{"n_layer": 15, "d_model": 256, "n_head": 2, "n_kv_head": 2, "head_dim": 128, "d_mlp": 576, "vocab_size": 2048, "activation": "swiglu", "norm": "rmsnorm", "norm_place": "pre", "norm_eps": 1e-05, "positions": "rope", "rope_base": 10000.0, "rope_fraction": 0.25, "qk_norm": false, "attn_scale": 0.0884, "bias": "none", "tie_embeddings": false, "parallel_block": false, "init": "normal", "init_std_qkv": 0.0396, "init_std_o": 0.0396, "init_std_up": 0.0396, "init_std_down": 0.0264, "optimizer": "adamw", "lr": 0.00208, "lr_mult_o": 0.836, "beta1": 0.95, "beta2": 0.98, "lr_head": 0.0125, "grad_clip": 2.0, "warmup_steps": 264, "schedule": "wsd", "decay_fraction": 1.0, "decay_shape": "linear", "final_lr_fraction": 0.0, "batch_tokens": 131072, "seq_len": 512, "doc_mask": true, "train_tokens": 808600000, "steps": 6170, "dataset": "wikipedia_en"}
MLP neurons of a small language model. Each row is named by its layer, matrix (gate and up: input weights; down: output weights) and neuron, and shows model dimensions 128-223. Each number is 50 + 10 x the weight over its row's rms, rounded and kept within 0 to 99. A neuron's up and down rows have the sign that makes its largest values positive.
After each neuron's rows, "fires on" lists the tokens most often at its 100 highest values on Wikipedia text that the model never trained on.

L9.gate14:60 49 48 58 53 50 45 33 47 61 46 65 57 54 46 35 45 57 63 55 63 64 51 53 46 69 49 65 24 50 33 39 41 63 50 55 56 37 51 44 46 52 45 42 65 53 43 59 47 39 43 53 52 47 57 52 51 37 60 39 49 50 70 46 40 54 55 61 48 59 66 69 40 59 42 50 37 46 54 58 72 58 44 36 51 40 34 55 47 37 61 33 31 28 67 44
L9.up14:53 42 57 62 21 51 54 56 59 54 53 49 50 48 64 37 66 48 52 63 57 56 48 53 40 50 55 44 46 22 72 42 46 43 42 66 49 48 55 32 50 51 44 65 54 58 53 57 44 45 38 28 49 33 45 39 36 47 43 59 46 42 62 34 38 38 54 57 52 59 47 62 32 70 54 40 26 49 58 51 44 64 58 67 51 66 43 45 53 59 66 54 56 48 48 46
L9.down14:40 49 50 57 30 36 64 32 59 46 65 32 43 58 50 49 53 47 50 53 54 46 56 63 45 57 49 54 55 54 42 42 55 63 24 52 38 61 54 42 50 23 32 60 47 43 42 30 48 63 55 39 57 52 50 42 52 47 56 49 35 45 43 60 51 57 52 61 57 39 69 28 41 51 36 41 59 48 36 65 49 42 44 55 56 42 82 72 54 55 52 62 35 64 50 37
fires on: "c", "s", "ic", "w"

L2.gate572:48 56 39 29 43 58 61 56 53 51 59 44 42 47 42 57 48 48 45 57 67 43 55 27 50 45 50 49 57 19 56 33 32 61 46 52 54 46 48 39 49 51 45 43 38 45 59 45 65 46 45 48 41 52 37 59 61 50 36 54 58 53 37 43 65 73 43 62 44 69 54 39 48 57 55 60 50 65 76 55 60 57 53 66 42 41 48 57 42 37 43 48 60 61 58 63
L2.up572:53 48 31 54 64 64 45 43 64 48 52 52 46 49 55 62 39 47 39 48 53 59 46 56 48 38 48 60 58 39 60 46 49 49 50 58 40 64 33 57 38 60 53 52 40 57 38 43 47 48 46 52 60 46 43 48 52 58 44 48 48 59 34 42 58 53 46 49 63 37 65 65 45 45 53 46 52 67 52 58 61 49 60 62 34 40 51 59 54 48 51 64 69 38 63 59
L2.down572:72 40 47 36 34 61 42 48 65 35 47 51 37 57 41 35 42 52 68 39 47 49 28 47 56 60 50 49 51 44 49 63 52 54 58 54 37 44 51 65 56 08 61 64 61 68 49 58 45 60 58 58 39 61 46 50 67 47 65 55 55 57 59 59 28 43 49 53 41 59 77 57 50 34 30 46 28 57 62 48 74 51 55 45 38 47 67 49 56 52 56 48 47 51 41 45
fires on: ".", " =", " November", "=", "Species"

L8.gate355:57 52 40 48 55 51 55 46 54 67 48 38 59 66 60 45 50 36 58 54 38 49 55 52 48 61 47 48 41 37 59 53 40 40 63 45 54 59 50 53 44 62 60 79 57 47 57 48 42 50 52 38 49 57 42 48 58 51 58 60 56 42 46 52 57 51 61 54 49 37 49 56 63 49 45 35 55 59 48 36 63 58 58 55 47 33 46 35 54 52 52 64 70 59 43 42
L8.up355:61 44 47 64 45 63 65 59 45 64 48 59 19 53 65 55 54 46 53 66 42 47 41 62 44 48 58 36 49 41 68 38 52 47 56 42 62 39 39 49 47 62 61 34 53 56 55 34 42 63 51 65 57 37 67 32 51 40 50 42 30 51 47 51 47 45 49 51 43 46 68 46 57 46 34 29 63 57 45 38 37 57 54 50 48 68 57 48 47 44 59 40 59 57 29 62
L8.down355:47 48 42 47 47 50 47 53 67 41 56 56 46 54 38 35 37 53 51 56 43 46 56 48 44 46 54 40 52 51 31 41 33 62 42 53 58 38 48 65 47 46 46 37 30 37 37 55 52 37 51 39 50 49 45 48 72 58 53 62 34 50 55 49 38 37 58 49 61 51 56 40 41 47 37 38 61 30 75 40 64 53 53 54 37 32 28 36 48 50 41 46 55 39 63 59
fires on: "s", "ce", "ho", "us", "ish", "ric"

L8.gate289:31 53 45 52 77 60 52 46 54 48 39 62 59 50 36 48 52 45 45 65 42 66 42 29 41 30 58 25 33 50 55 55 49 45 47 45 41 59 53 47 31 46 59 49 54 55 57 53 54 47 51 59 62 50 64 51 56 78 74 55 42 30 46 56 53 40 45 48 51 28 48 72 39 48 55 47 47 60 69 57 58 52 62 33 57 40 57 50 51 54 56 52 36 54 51 43
L8.up289:51 58 50 38 53 40 54 46 55 53 38 48 56 53 60 51 53 65 42 75 46 60 37 54 50 52 55 64 36 51 73 52 48 43 53 59 45 52 60 47 52 67 30 63 64 60 47 59 43 59 42 51 55 33 64 55 52 50 47 55 33 53 57 54 31 29 51 55 58 54 61 45 60 43 42 51 60 44 73 44 52 47 38 49 48 54 67 50 51 46 38 32 48 41 61 51
L8.down289:44 56 47 57 46 38 52 47 49 63 45 42 48 55 53 47 38 56 63 50 56 50 45 42 46 41 56 45 43 66 54 58 43 68 56 51 50 52 44 49 60 46 41 36 47 51 34 39 51 38 63 43 59 68 53 43 50 50 45 44 56 54 38 68 42 66 47 33 50 45 26 41 35 65 48 25 50 58 56 52 54 56 36 48 49 48 64 72 40 78 51 58 52 41 45 58
fires on: "b", "ni", "id", "ca", "ite"

L11.gate187:68 47 49 41 40 43 64 40 62 49 46 47 59 43 42 65 53 52 66 51 54 41 49 55 48 54 53 59 48 37 57 50 63 41 52 65 70 66 54 63 51 37 44 46 53 47 46 37 59 63 29 58 41 41 54 52 49 36 62 35 56 48 38 47 42 60 50 65 50 33 75 58 50 37 47 32 62 49 46 44 54 64 39 46 34 52 62 38 50 62 51 49 42 36 42 57
L11.up187:63 44 53 58 33 68 57 54 40 66 44 65 43 46 37 36 27 26 66 70 52 58 45 52 57 53 51 39 46 46 58 43 64 52 40 65 49 46 51 52 51 51 35 67 46 43 51 61 57 50 25 59 48 55 53 47 59 55 58 43 44 37 55 63 46 50 47 37 65 53 53 58 49 54 52 54 60 52 50 55 42 41 50 23 57 43 30 43 42 54 65 53 50 54 44 55
L11.down187:44 42 35 54 60 37 48 48 48 40 61 35 50 37 58 58 53 52 42 42 66 42 41 50 40 55 55 58 50 55 45 75 54 58 43 59 47 43 48 39 34 11 56 57 44 51 49 54 44 52 55 55 52 39 47 45 55 53 57 49 57 65 43 52 47 58 62 47 55 40 43 39 54 44 50 48 57 35 37 46 38 55 20 60 49 60 99 52 52 54 43 45 50 45 50 47
fires on: " ("

L4.gate181:58 44 49 47 47 46 55 52 35 55 46 69 47 37 45 48 56 48 40 44 60 54 51 53 49 47 65 76 55 32 59 23 33 67 55 43 46 40 51 61 48 57 39 54 40 57 62 34 41 63 59 49 42 57 37 47 58 52 52 48 55 47 64 62 48 49 53 55 43 64 48 61 39 38 54 42 69 38 38 50 55 71 62 47 64 35 55 59 41 56 48 66 59 48 56 53
L4.up181:45 54 55 47 46 43 43 47 39 41 54 41 46 66 48 53 29 48 54 52 48 34 47 48 55 62 58 67 59 47 58 55 43 62 38 48 54 53 49 47 36 51 51 61 57 40 16 54 50 39 49 66 48 41 51 38 49 46 53 60 60 58 48 52 46 44 54 47 56 47 49 44 49 54 52 46 52 57 56 54 44 71 48 50 58 69 46 37 58 42 63 64 42 42 54 41
L4.down181:65 37 46 53 54 44 62 48 48 37 63 38 42 53 51 56 36 58 50 54 37 51 57 55 67 55 53 48 45 49 55 64 60 41 30 53 62 41 43 40 36 83 49 61 64 66 37 47 47 37 51 29 48 50 62 56 37 58 50 50 46 64 47 39 46 58 51 35 60 62 44 44 53 44 64 48 50 63 50 34 51 31 48 50 51 46 34 47 59 48 44 48 33 46 57 46
fires on: "it", "et", "tro", "u", "hi", "t"

L9.gate516:42 58 42 40 33 58 66 60 38 38 52 38 44 42 51 53 50 46 63 50 39 32 45 51 51 47 37 54 37 51 44 37 50 67 52 43 57 39 44 53 67 54 52 43 50 37 65 39 55 42 35 47 36 41 66 36 54 61 66 31 41 63 46 47 52 55 42 54 55 30 42 55 53 58 43 56 38 41 65 50 48 56 60 60 38 64 44 34 47 42 52 79 42 50 45 52
L9.up516:43 33 23 48 55 33 68 54 67 36 48 56 41 50 49 56 38 45 52 50 51 41 50 48 60 48 47 56 46 50 48 58 50 44 44 41 37 48 42 62 48 40 35 52 49 58 35 46 49 38 42 45 46 41 37 42 61 45 50 61 74 57 54 53 43 39 63 55 64 60 52 44 50 66 43 74 52 62 58 50 63 74 51 57 47 33 50 52 47 52 61 56 59 42 67 47
L9.down516:62 42 38 35 55 44 39 43 66 45 50 63 42 66 46 61 51 62 58 54 80 56 42 46 56 50 63 36 39 59 56 68 53 24 44 50 58 71 58 54 32 28 42 50 35 65 53 53 58 45 61 36 56 54 41 58 45 33 48 60 52 51 56 47 47 57 49 42 53 63 63 51 38 45 55 39 65 59 51 60 52 45 40 36 54 64 70 58 54 65 37 31 61 43 61 59
fires on: "s", "w", "p"

L3.gate233:50 50 57 45 50 53 71 46 54 54 38 44 46 68 55 64 54 55 43 56 57 46 55 61 40 45 45 38 50 54 55 40 46 67 57 34 52 46 49 52 41 41 48 59 38 39 45 55 46 57 55 32 55 43 51 49 54 49 38 50 47 49 55 61 33 56 36 52 64 46 48 56 61 39 61 70 64 62 44 54 45 55 81 65 33 78 70 51 42 45 60 42 17 64 45 57
L3.up233:30 62 44 48 62 66 70 42 42 65 53 43 52 54 50 66 38 45 67 60 49 47 51 60 60 54 52 56 34 37 56 57 56 46 40 36 65 35 50 39 54 57 47 54 38 28 53 60 43 49 61 53 43 51 63 44 64 60 53 65 53 53 50 63 45 46 47 47 41 44 50 46 57 49 58 68 60 60 68 46 49 42 76 66 50 56 53 36 29 51 47 48 29 67 43 51
L3.down233:46 51 52 40 41 37 47 57 60 55 60 56 43 47 39 33 32 42 60 33 53 49 26 58 57 58 42 46 57 41 62 29 57 51 54 64 40 58 41 54 52 00 54 64 63 68 55 37 57 54 45 57 43 61 41 60 45 45 39 50 56 56 46 33 59 42 53 42 59 43 37 53 41 59 56 30 55 27 44 44 52 48 00 35 46 34 55 61 54 50 48 58 61 41 49 69
fires on: ".", " including", "-", " book"

L2.gate459:33 57 75 47 34 50 55 49 51 56 44 43 46 39 58 58 64 44 50 54 69 67 50 63 55 47 43 52 56 56 45 49 44 41 43 48 56 72 50 42 32 53 48 41 37 51 29 62 46 61 42 50 65 59 50 59 62 56 56 44 60 54 35 47 45 40 59 51 41 30 63 42 67 52 46 47 41 62 62 45 45 56 40 42 56 55 48 40 58 55 45 62 44 34 56 51
L2.up459:59 43 50 60 37 74 36 63 44 59 63 64 54 51 52 47 48 54 50 51 58 52 57 55 43 64 51 48 62 59 59 24 55 40 46 50 42 49 53 34 48 42 51 35 56 43 50 27 69 61 52 51 47 56 66 53 55 50 30 70 55 62 44 44 40 52 39 53 53 40 56 60 42 29 28 63 62 38 41 44 57 52 58 54 68 42 47 40 60 57 46 52 32 54 71 52
L2.down459:50 42 50 61 34 59 50 59 41 61 57 66 54 60 43 39 63 43 53 39 54 61 66 48 45 52 63 50 69 42 44 48 51 50 44 53 55 56 57 24 53 34 50 44 62 49 54 28 88 46 50 40 36 50 52 56 50 62 54 64 50 45 44 54 40 40 54 43 56 25 45 50 60 34 34 58 51 46 47 49 41 50 41 50 53 30 62 55 56 49 38 63 32 62 54 55
fires on: " B"

L2.gate331:48 50 62 68 43 55 44 70 52 54 35 42 53 35 32 50 51 46 51 51 52 55 42 44 57 60 61 42 63 46 55 33 52 43 53 59 61 41 30 51 58 71 50 67 51 47 60 54 49 54 59 66 42 55 42 57 56 62 44 29 56 64 40 59 59 61 53 63 40 57 47 35 51 33 38 47 43 61 51 27 50 52 46 30 59 58 50 49 36 30 47 65 25 50 53 55
L2.up331:47 74 59 51 23 49 47 66 42 59 40 34 51 37 34 53 44 33 44 48 56 43 53 58 58 46 48 42 36 30 45 41 33 41 48 57 59 47 44 46 53 45 49 59 44 48 39 48 41 46 61 60 20 45 39 34 37 64 47 41 52 44 38 66 68 69 55 68 45 64 46 39 41 41 48 63 33 45 44 58 54 38 59 50 52 51 55 44 38 48 43 51 42 50 49 44
L2.down331:45 68 50 52 36 55 59 53 42 61 49 45 31 57 36 48 47 37 41 60 32 37 31 61 48 76 49 46 48 53 49 46 31 49 42 52 59 48 44 37 47 39 45 67 50 67 55 44 36 54 55 52 29 41 30 47 44 49 46 42 53 46 38 55 50 63 57 56 49 43 53 35 34 28 25 46 31 54 59 62 65 31 78 44 54 51 59 48 41 47 45 55 43 51 41 33
fires on: " large", " main", " late", " well", " race", " Great"

L11.gate552:50 46 39 47 62 66 60 63 71 53 42 43 39 42 51 48 38 50 53 58 44 53 76 35 59 42 32 37 48 50 65 42 65 61 57 45 60 46 65 66 51 55 55 58 58 44 60 40 59 74 44 32 61 54 31 42 44 58 42 54 63 48 72 57 50 41 51 54 54 44 58 57 59 48 49 29 46 51 55 33 44 51 51 52 46 64 48 57 44 71 47 53 33 43 46 61
L11.up552:47 54 54 52 47 42 41 48 50 55 56 58 59 53 36 35 47 43 66 50 55 60 65 44 58 55 42 55 40 45 51 79 73 39 48 59 41 45 44 53 34 61 46 51 62 45 35 55 61 57 47 41 45 69 63 56 56 53 43 63 65 46 45 49 66 58 47 45 52 43 31 58 59 51 55 45 51 32 41 68 69 66 48 59 57 49 46 54 36 56 49 58 41 42 63 50
L11.down552:43 30 57 45 38 56 62 65 49 57 61 51 54 33 48 54 37 56 45 53 63 49 35 56 35 43 49 46 39 55 46 38 47 60 49 52 42 49 41 36 50 31 49 40 44 43 33 38 55 54 52 55 73 49 50 44 52 64 58 37 59 56 54 55 47 51 33 54 56 42 52 59 40 50 61 22 55 48 26 59 45 46 18 52 57 55 96 56 38 52 44 58 58 43 50 60
fires on: " (", "us", "il", "ol", "vi", "ig"

L2.gate478:35 43 40 41 54 58 34 25 40 60 44 57 55 53 64 61 45 56 39 58 67 46 48 35 43 33 46 30 59 62 63 35 24 66 38 59 54 36 49 37 44 46 69 55 55 59 52 58 56 46 62 60 45 46 62 46 39 53 46 52 64 49 34 57 55 62 49 66 59 50 49 57 74 56 36 47 62 45 48 55 47 63 55 62 40 61 55 60 52 28 56 59 47 57 31 66
L2.up478:57 52 68 42 52 64 55 50 64 74 35 58 60 43 53 50 55 33 59 66 55 49 56 67 49 54 40 58 57 68 58 49 63 46 58 63 43 46 56 44 46 40 57 42 36 59 53 57 64 53 39 32 38 64 40 47 30 63 56 50 44 37 37 46 52 50 56 43 54 43 50 50 43 42 51 51 46 51 47 61 55 55 61 68 60 63 46 45 67 33 57 52 70 60 43 55
L2.down478:58 34 52 36 53 44 47 46 65 41 37 54 51 51 42 47 44 47 61 53 70 32 76 55 49 53 62 51 74 39 43 33 51 43 64 54 50 39 59 65 50 11 61 48 68 42 49 31 44 57 48 49 40 46 35 36 65 42 51 50 45 51 53 45 57 56 51 42 55 47 68 45 54 51 47 45 55 36 43 48 49 51 15 58 32 63 60 60 38 62 29 54 46 46 37 48
fires on: " re", " Man", "."

L3.gate231:38 39 38 55 56 56 78 49 44 40 48 54 44 34 55 72 38 47 50 45 48 48 72 68 28 32 52 58 57 42 61 52 56 59 45 57 41 51 44 61 62 51 55 55 56 35 61 49 43 51 45 61 33 39 63 54 54 45 47 66 57 47 50 59 56 62 51 56 43 73 41 46 67 44 47 41 32 32 34 53 69 62 39 59 41 58 33 44 41 59 41 58 44 53 37 43
L3.up231:51 47 41 63 45 55 53 27 31 41 47 54 48 44 72 59 41 43 51 38 54 51 51 58 55 39 56 70 70 37 47 49 65 38 53 64 37 61 43 45 57 44 59 48 74 54 49 46 44 48 47 52 45 44 64 56 48 53 42 64 53 37 58 52 67 51 55 40 44 62 48 50 59 51 57 41 34 52 49 72 63 38 46 59 55 52 37 54 45 56 36 67 52 60 44 32
L3.down231:47 32 47 40 62 57 57 41 45 59 57 72 38 58 49 58 42 48 46 42 48 50 46 54 32 57 59 56 66 50 45 48 58 41 57 70 33 74 51 63 58 12 49 44 68 37 39 56 42 53 61 40 60 61 46 66 64 41 42 48 48 45 38 49 43 52 48 35 44 38 53 52 62 48 62 54 48 46 41 47 33 26 06 70 40 53 94 49 65 62 43 62 54 55 49 46
fires on: " re", "di"

L9.gate339:39 39 75 49 26 64 38 53 67 52 55 49 84 45 38 38 55 53 66 56 54 54 48 52 53 48 52 49 37 56 74 49 42 51 40 56 54 59 52 49 61 45 72 68 59 49 52 35 56 56 47 50 40 47 44 57 44 42 65 38 54 49 59 39 49 57 34 49 50 36 63 55 44 45 46 49 57 63 52 47 42 70 45 47 32 64 25 50 43 44 38 57 60 38 72 57
L9.up339:50 55 57 60 49 33 37 48 47 66 34 42 60 45 48 42 48 46 71 53 56 57 37 63 58 44 74 57 50 37 63 40 39 56 39 54 53 27 44 69 45 40 65 60 70 46 52 42 64 52 36 50 46 45 41 39 42 47 40 28 52 54 63 53 43 49 56 61 42 59 44 51 43 42 55 58 41 48 54 75 45 55 36 53 56 63 45 32 51 50 42 48 66 31 47 57
L9.down339:62 61 52 49 59 52 42 64 44 39 49 43 55 39 23 50 55 48 67 55 34 47 56 59 54 42 40 46 58 64 54 65 38 51 34 46 51 54 48 48 50 17 60 43 48 51 50 58 42 54 55 48 63 51 36 53 49 50 40 47 70 68 59 56 45 44 67 57 55 56 36 39 43 46 41 55 58 64 52 49 43 65 33 79 55 56 98 55 46 57 50 56 46 46 33 60
fires on: ")", " (", " |", ";"

L4.gate563:49 64 64 43 62 62 51 44 36 54 41 30 22 55 45 35 64 37 43 47 53 46 41 35 45 52 59 65 41 60 48 48 32 63 48 50 52 50 50 48 68 63 59 53 51 66 51 57 51 38 57 62 55 61 55 32 49 61 49 36 66 54 64 53 31 65 43 47 48 56 54 49 40 36 38 51 64 42 42 40 63 37 33 49 49 59 46 41 31 52 55 55 61 49 35 60
L4.up563:51 75 49 56 65 58 62 69 55 58 54 39 52 48 55 41 55 49 35 61 52 43 56 65 61 45 67 58 55 52 44 34 48 44 41 53 44 49 54 60 49 53 61 33 42 59 58 69 53 28 39 58 70 38 38 46 65 45 36 40 55 38 61 51 62 60 47 55 47 73 61 39 47 51 59 34 66 66 41 49 34 61 45 45 54 61 49 50 54 67 46 58 68 57 57 35
L4.down563:44 53 75 41 59 30 50 43 40 46 45 40 74 61 57 62 47 36 46 53 47 44 35 50 32 44 62 55 29 49 47 55 61 49 39 59 59 56 50 43 37 39 58 57 58 62 52 55 33 46 59 39 56 59 40 60 35 30 60 50 55 52 54 45 45 69 43 56 43 67 58 59 46 54 54 63 39 52 45 66 72 48 35 44 39 38 71 46 35 28 63 66 50 38 58 42
fires on: "ult", "ge", "der", "el", "at", "est"

L2.gate245:35 54 68 40 40 62 48 55 50 36 65 45 49 56 55 58 40 39 57 58 53 54 45 40 48 50 47 62 58 54 45 48 41 55 39 49 51 46 45 56 46 47 58 42 40 55 61 34 57 48 50 53 51 54 45 54 65 46 47 37 44 54 30 42 58 65 34 47 58 36 66 62 58 45 38 48 68 61 65 47 44 46 42 38 52 52 45 46 48 57 40 59 51 45 42 66
L2.up245:40 36 57 62 52 44 49 59 54 41 50 67 40 46 45 43 50 64 56 47 53 65 44 48 53 48 43 39 46 49 54 54 34 67 42 46 44 53 60 60 33 38 59 69 49 57 64 36 57 49 41 56 38 48 58 63 49 35 59 33 60 34 48 50 54 55 51 52 60 36 50 52 63 38 31 55 56 55 31 44 52 56 46 44 43 54 56 49 61 38 38 59 46 56 54 53
L2.down245:43 36 54 53 35 47 41 40 34 55 49 49 51 45 48 44 54 53 60 39 50 67 41 56 42 50 61 32 59 49 46 73 48 45 47 49 61 51 50 39 40 16 48 45 41 56 64 44 78 52 44 56 58 46 50 64 59 58 42 55 50 47 35 45 45 55 47 60 64 56 43 46 64 47 32 51 53 57 52 53 36 56 23 30 56 52 82 53 61 56 60 71 58 71 58 48
fires on: " B", " Ba", " major"

L6.gate115:43 51 46 48 50 37 34 60 32 57 55 54 53 48 62 57 47 48 62 42 58 57 54 51 48 50 61 50 48 41 49 51 78 60 55 53 47 43 61 44 47 50 60 42 32 43 51 48 53 48 66 35 35 45 34 38 57 44 39 39 40 37 55 39 53 54 56 38 41 60 41 69 50 61 60 62 60 53 50 42 42 68 52 58 58 41 38 47 55 59 51 59 45 43 43 49
L6.up115:40 53 45 65 50 48 41 54 46 49 66 44 49 46 49 43 55 69 65 49 60 22 46 69 62 50 50 51 55 44 51 56 42 51 57 51 45 49 51 42 47 53 47 54 45 55 32 51 55 50 59 54 51 46 47 39 48 60 41 57 46 47 62 54 57 34 55 42 51 51 36 51 63 51 40 50 50 54 69 45 17 43 41 54 42 48 54 34 62 58 52 61 41 59 76 46
L6.down115:63 34 51 53 57 60 61 60 54 47 51 44 54 57 56 34 42 46 54 57 38 68 64 37 42 43 40 67 62 47 69 47 52 50 52 64 36 55 69 38 60 46 36 63 49 45 54 52 65 31 41 44 43 42 50 37 49 43 44 47 60 48 39 59 61 51 64 39 71 62 58 38 57 49 56 55 44 46 49 50 52 47 57 48 51 61 73 65 40 40 32 35 56 53 45 38
fires on: "et", "ut", "t", "it", "pt", "D"

L9.gate120:51 40 45 52 57 52 67 49 37 46 36 60 61 55 63 63 44 47 59 41 37 33 37 32 46 41 52 47 21 55 54 46 53 57 36 52 40 70 55 47 51 51 55 44 62 35 56 36 57 41 33 48 54 52 46 58 56 58 35 40 61 28 45 57 45 37 28 52 44 58 41 35 62 57 36 49 45 35 68 51 49 59 60 48 58 46 39 43 50 45 42 41 59 60 41 46
L9.up120:42 58 41 43 46 55 69 69 55 55 46 51 60 55 70 74 37 60 54 55 55 51 47 47 58 46 51 41 46 44 63 49 54 48 41 43 51 45 47 63 59 54 57 51 46 64 54 48 38 30 48 37 44 49 51 38 50 59 62 50 53 47 48 44 54 55 68 55 48 69 62 56 36 44 46 58 46 41 53 58 47 42 43 56 50 63 40 31 34 49 67 47 54 47 68 53
L9.down120:39 48 27 40 67 46 37 32 64 41 44 57 49 49 37 59 57 47 63 44 61 58 54 58 57 31 63 41 61 37 46 50 43 37 47 49 52 44 40 55 34 50 40 53 54 42 47 67 46 38 45 44 35 65 52 63 49 45 46 44 57 44 41 63 37 49 55 36 40 49 56 46 47 44 33 54 45 59 63 64 45 63 70 32 57 51 66 41 45 47 50 46 67 47 49 54
fires on: "s", "d", "l", "ti", "fin", "p"

L9.gate370:45 59 55 39 49 61 65 44 40 59 57 48 61 42 58 51 66 43 64 50 41 46 42 39 64 70 61 53 45 51 43 32 31 48 46 46 45 44 46 55 52 61 49 58 66 65 68 44 34 34 60 65 54 59 44 44 49 58 53 50 46 53 29 55 55 53 46 66 62 64 50 58 31 56 40 72 40 46 44 38 70 41 48 47 43 64 34 57 53 47 35 54 58 51 48 29
L9.up370:45 38 43 46 53 51 49 55 32 47 51 49 56 70 63 50 66 56 71 62 57 53 54 33 42 41 52 39 41 43 45 60 59 40 54 58 53 57 39 52 63 51 53 78 61 58 58 31 42 40 42 45 26 46 41 19 61 45 56 49 69 61 50 54 46 38 74 40 47 66 41 47 52 66 52 49 42 48 67 51 55 43 57 50 45 45 46 63 40 38 56 57 52 40 52 55
L9.down370:53 36 21 60 37 41 62 41 57 67 50 25 44 48 50 39 44 64 55 71 48 49 47 43 44 51 50 50 60 48 46 38 56 45 62 55 44 63 35 35 60 61 47 65 57 61 57 53 74 61 67 33 45 41 56 44 52 56 44 41 48 43 47 42 38 47 74 44 63 66 53 38 43 40 42 63 43 45 62 62 60 40 44 48 47 50 76 49 49 48 42 56 44 55 57 38
fires on: "ur", "g", "s", "p", "c", "m"

L2.gate386:61 56 43 44 51 32 52 39 64 45 41 59 58 66 34 44 54 54 51 66 58 46 54 42 49 64 61 51 47 52 46 52 70 58 49 34 57 30 47 58 35 71 66 51 53 41 58 37 46 50 50 55 39 43 42 52 48 27 46 77 53 57 54 59 49 61 44 48 47 72 50 39 58 54 36 42 63 26 63 56 45 51 47 45 47 44 40 43 37 50 44 51 42 41 48 51
L2.up386:71 72 48 46 53 46 62 50 50 69 37 57 51 51 28 45 57 38 26 56 68 58 59 47 57 44 60 45 46 60 52 44 39 57 42 33 70 38 66 45 42 51 42 42 47 46 37 38 41 38 65 51 41 30 61 56 44 34 29 46 56 53 30 58 56 81 51 33 44 48 62 41 50 74 41 30 46 45 48 49 36 58 39 54 52 41 44 45 42 42 58 62 29 46 53 37
L2.down386:57 52 47 64 65 56 57 46 60 65 52 60 52 58 43 53 48 66 62 60 55 59 47 58 48 43 49 42 65 47 54 52 26 53 38 29 58 53 41 58 39 35 48 36 56 49 41 56 59 29 64 42 29 59 53 51 35 66 45 49 39 58 28 53 49 58 44 42 43 51 39 59 45 57 53 54 50 56 63 54 42 44 65 59 37 44 87 35 39 35 48 77 42 56 44 36
fires on: " Me", "gg", " me", " Island"

L9.gate510:48 44 47 65 52 50 48 60 47 41 47 53 52 67 37 56 54 62 48 57 71 50 52 49 65 62 57 56 33 49 43 45 59 50 67 48 49 53 30 56 52 56 66 44 51 50 53 36 47 45 59 40 60 54 39 64 21 43 60 52 40 60 56 47 29 42 46 41 59 41 50 48 54 41 28 49 68 70 41 54 37 55 63 34 48 70 56 46 55 41 55 42 43 55 60 42
L9.up510:45 50 56 49 56 41 57 56 52 58 60 48 59 33 55 51 60 40 42 44 72 41 52 36 58 58 60 62 49 54 59 54 47 70 32 56 46 59 58 52 57 40 56 50 52 50 64 45 42 40 40 53 52 47 50 49 49 34 69 50 58 43 84 34 62 36 52 65 34 60 55 52 42 73 58 48 45 55 50 60 60 69 54 57 48 63 52 58 58 35 51 39 25 46 49 57
L9.down510:73 49 65 55 60 60 57 53 74 52 50 69 36 57 25 37 48 71 41 53 57 69 65 61 41 37 52 60 64 48 59 66 51 50 54 42 48 49 53 37 44 55 35 64 64 59 39 53 35 58 45 46 52 36 42 53 52 59 47 51 43 43 54 56 47 62 53 45 51 60 68 46 49 55 51 38 51 38 50 46 51 60 70 44 55 54 61 54 41 58 53 72 60 46 50 38
fires on: "port", "e", "in", " film", "now", "re"

L8.gate182:66 40 36 56 22 68 56 68 45 52 53 52 60 72 63 53 56 52 62 70 45 53 56 47 56 35 64 49 47 58 45 42 67 49 53 55 72 57 50 53 46 53 37 49 49 46 66 53 62 56 36 46 29 44 56 55 61 36 57 48 53 55 52 79 43 25 56 47 74 60 60 38 53 43 43 64 48 48 58 36 49 62 62 50 30 45 49 50 43 56 37 38 62 55 29 43
L8.up182:70 28 43 61 43 45 60 37 41 60 50 67 33 47 52 44 40 38 45 51 38 44 38 55 43 60 54 43 45 54 59 57 43 45 54 51 45 63 39 48 45 58 76 70 59 41 56 37 55 56 41 52 54 44 63 44 44 51 56 50 53 53 60 52 38 39 43 58 64 54 63 42 59 57 37 53 67 42 42 41 48 50 55 40 31 41 42 77 30 51 37 41 60 51 50 67
L8.down182:59 41 55 72 51 56 63 39 45 43 40 34 51 69 41 31 51 48 53 58 32 42 44 52 45 56 50 62 21 42 43 56 34 45 51 49 60 54 36 60 56 71 50 53 59 40 48 41 61 49 31 39 56 63 70 31 45 62 39 43 61 47 32 46 50 44 59 43 48 44 48 46 58 38 43 38 53 39 54 71 29 61 42 54 43 45 35 45 63 57 49 54 51 58 50 76
fires on: "s", "ent", "ed", "th", "ce"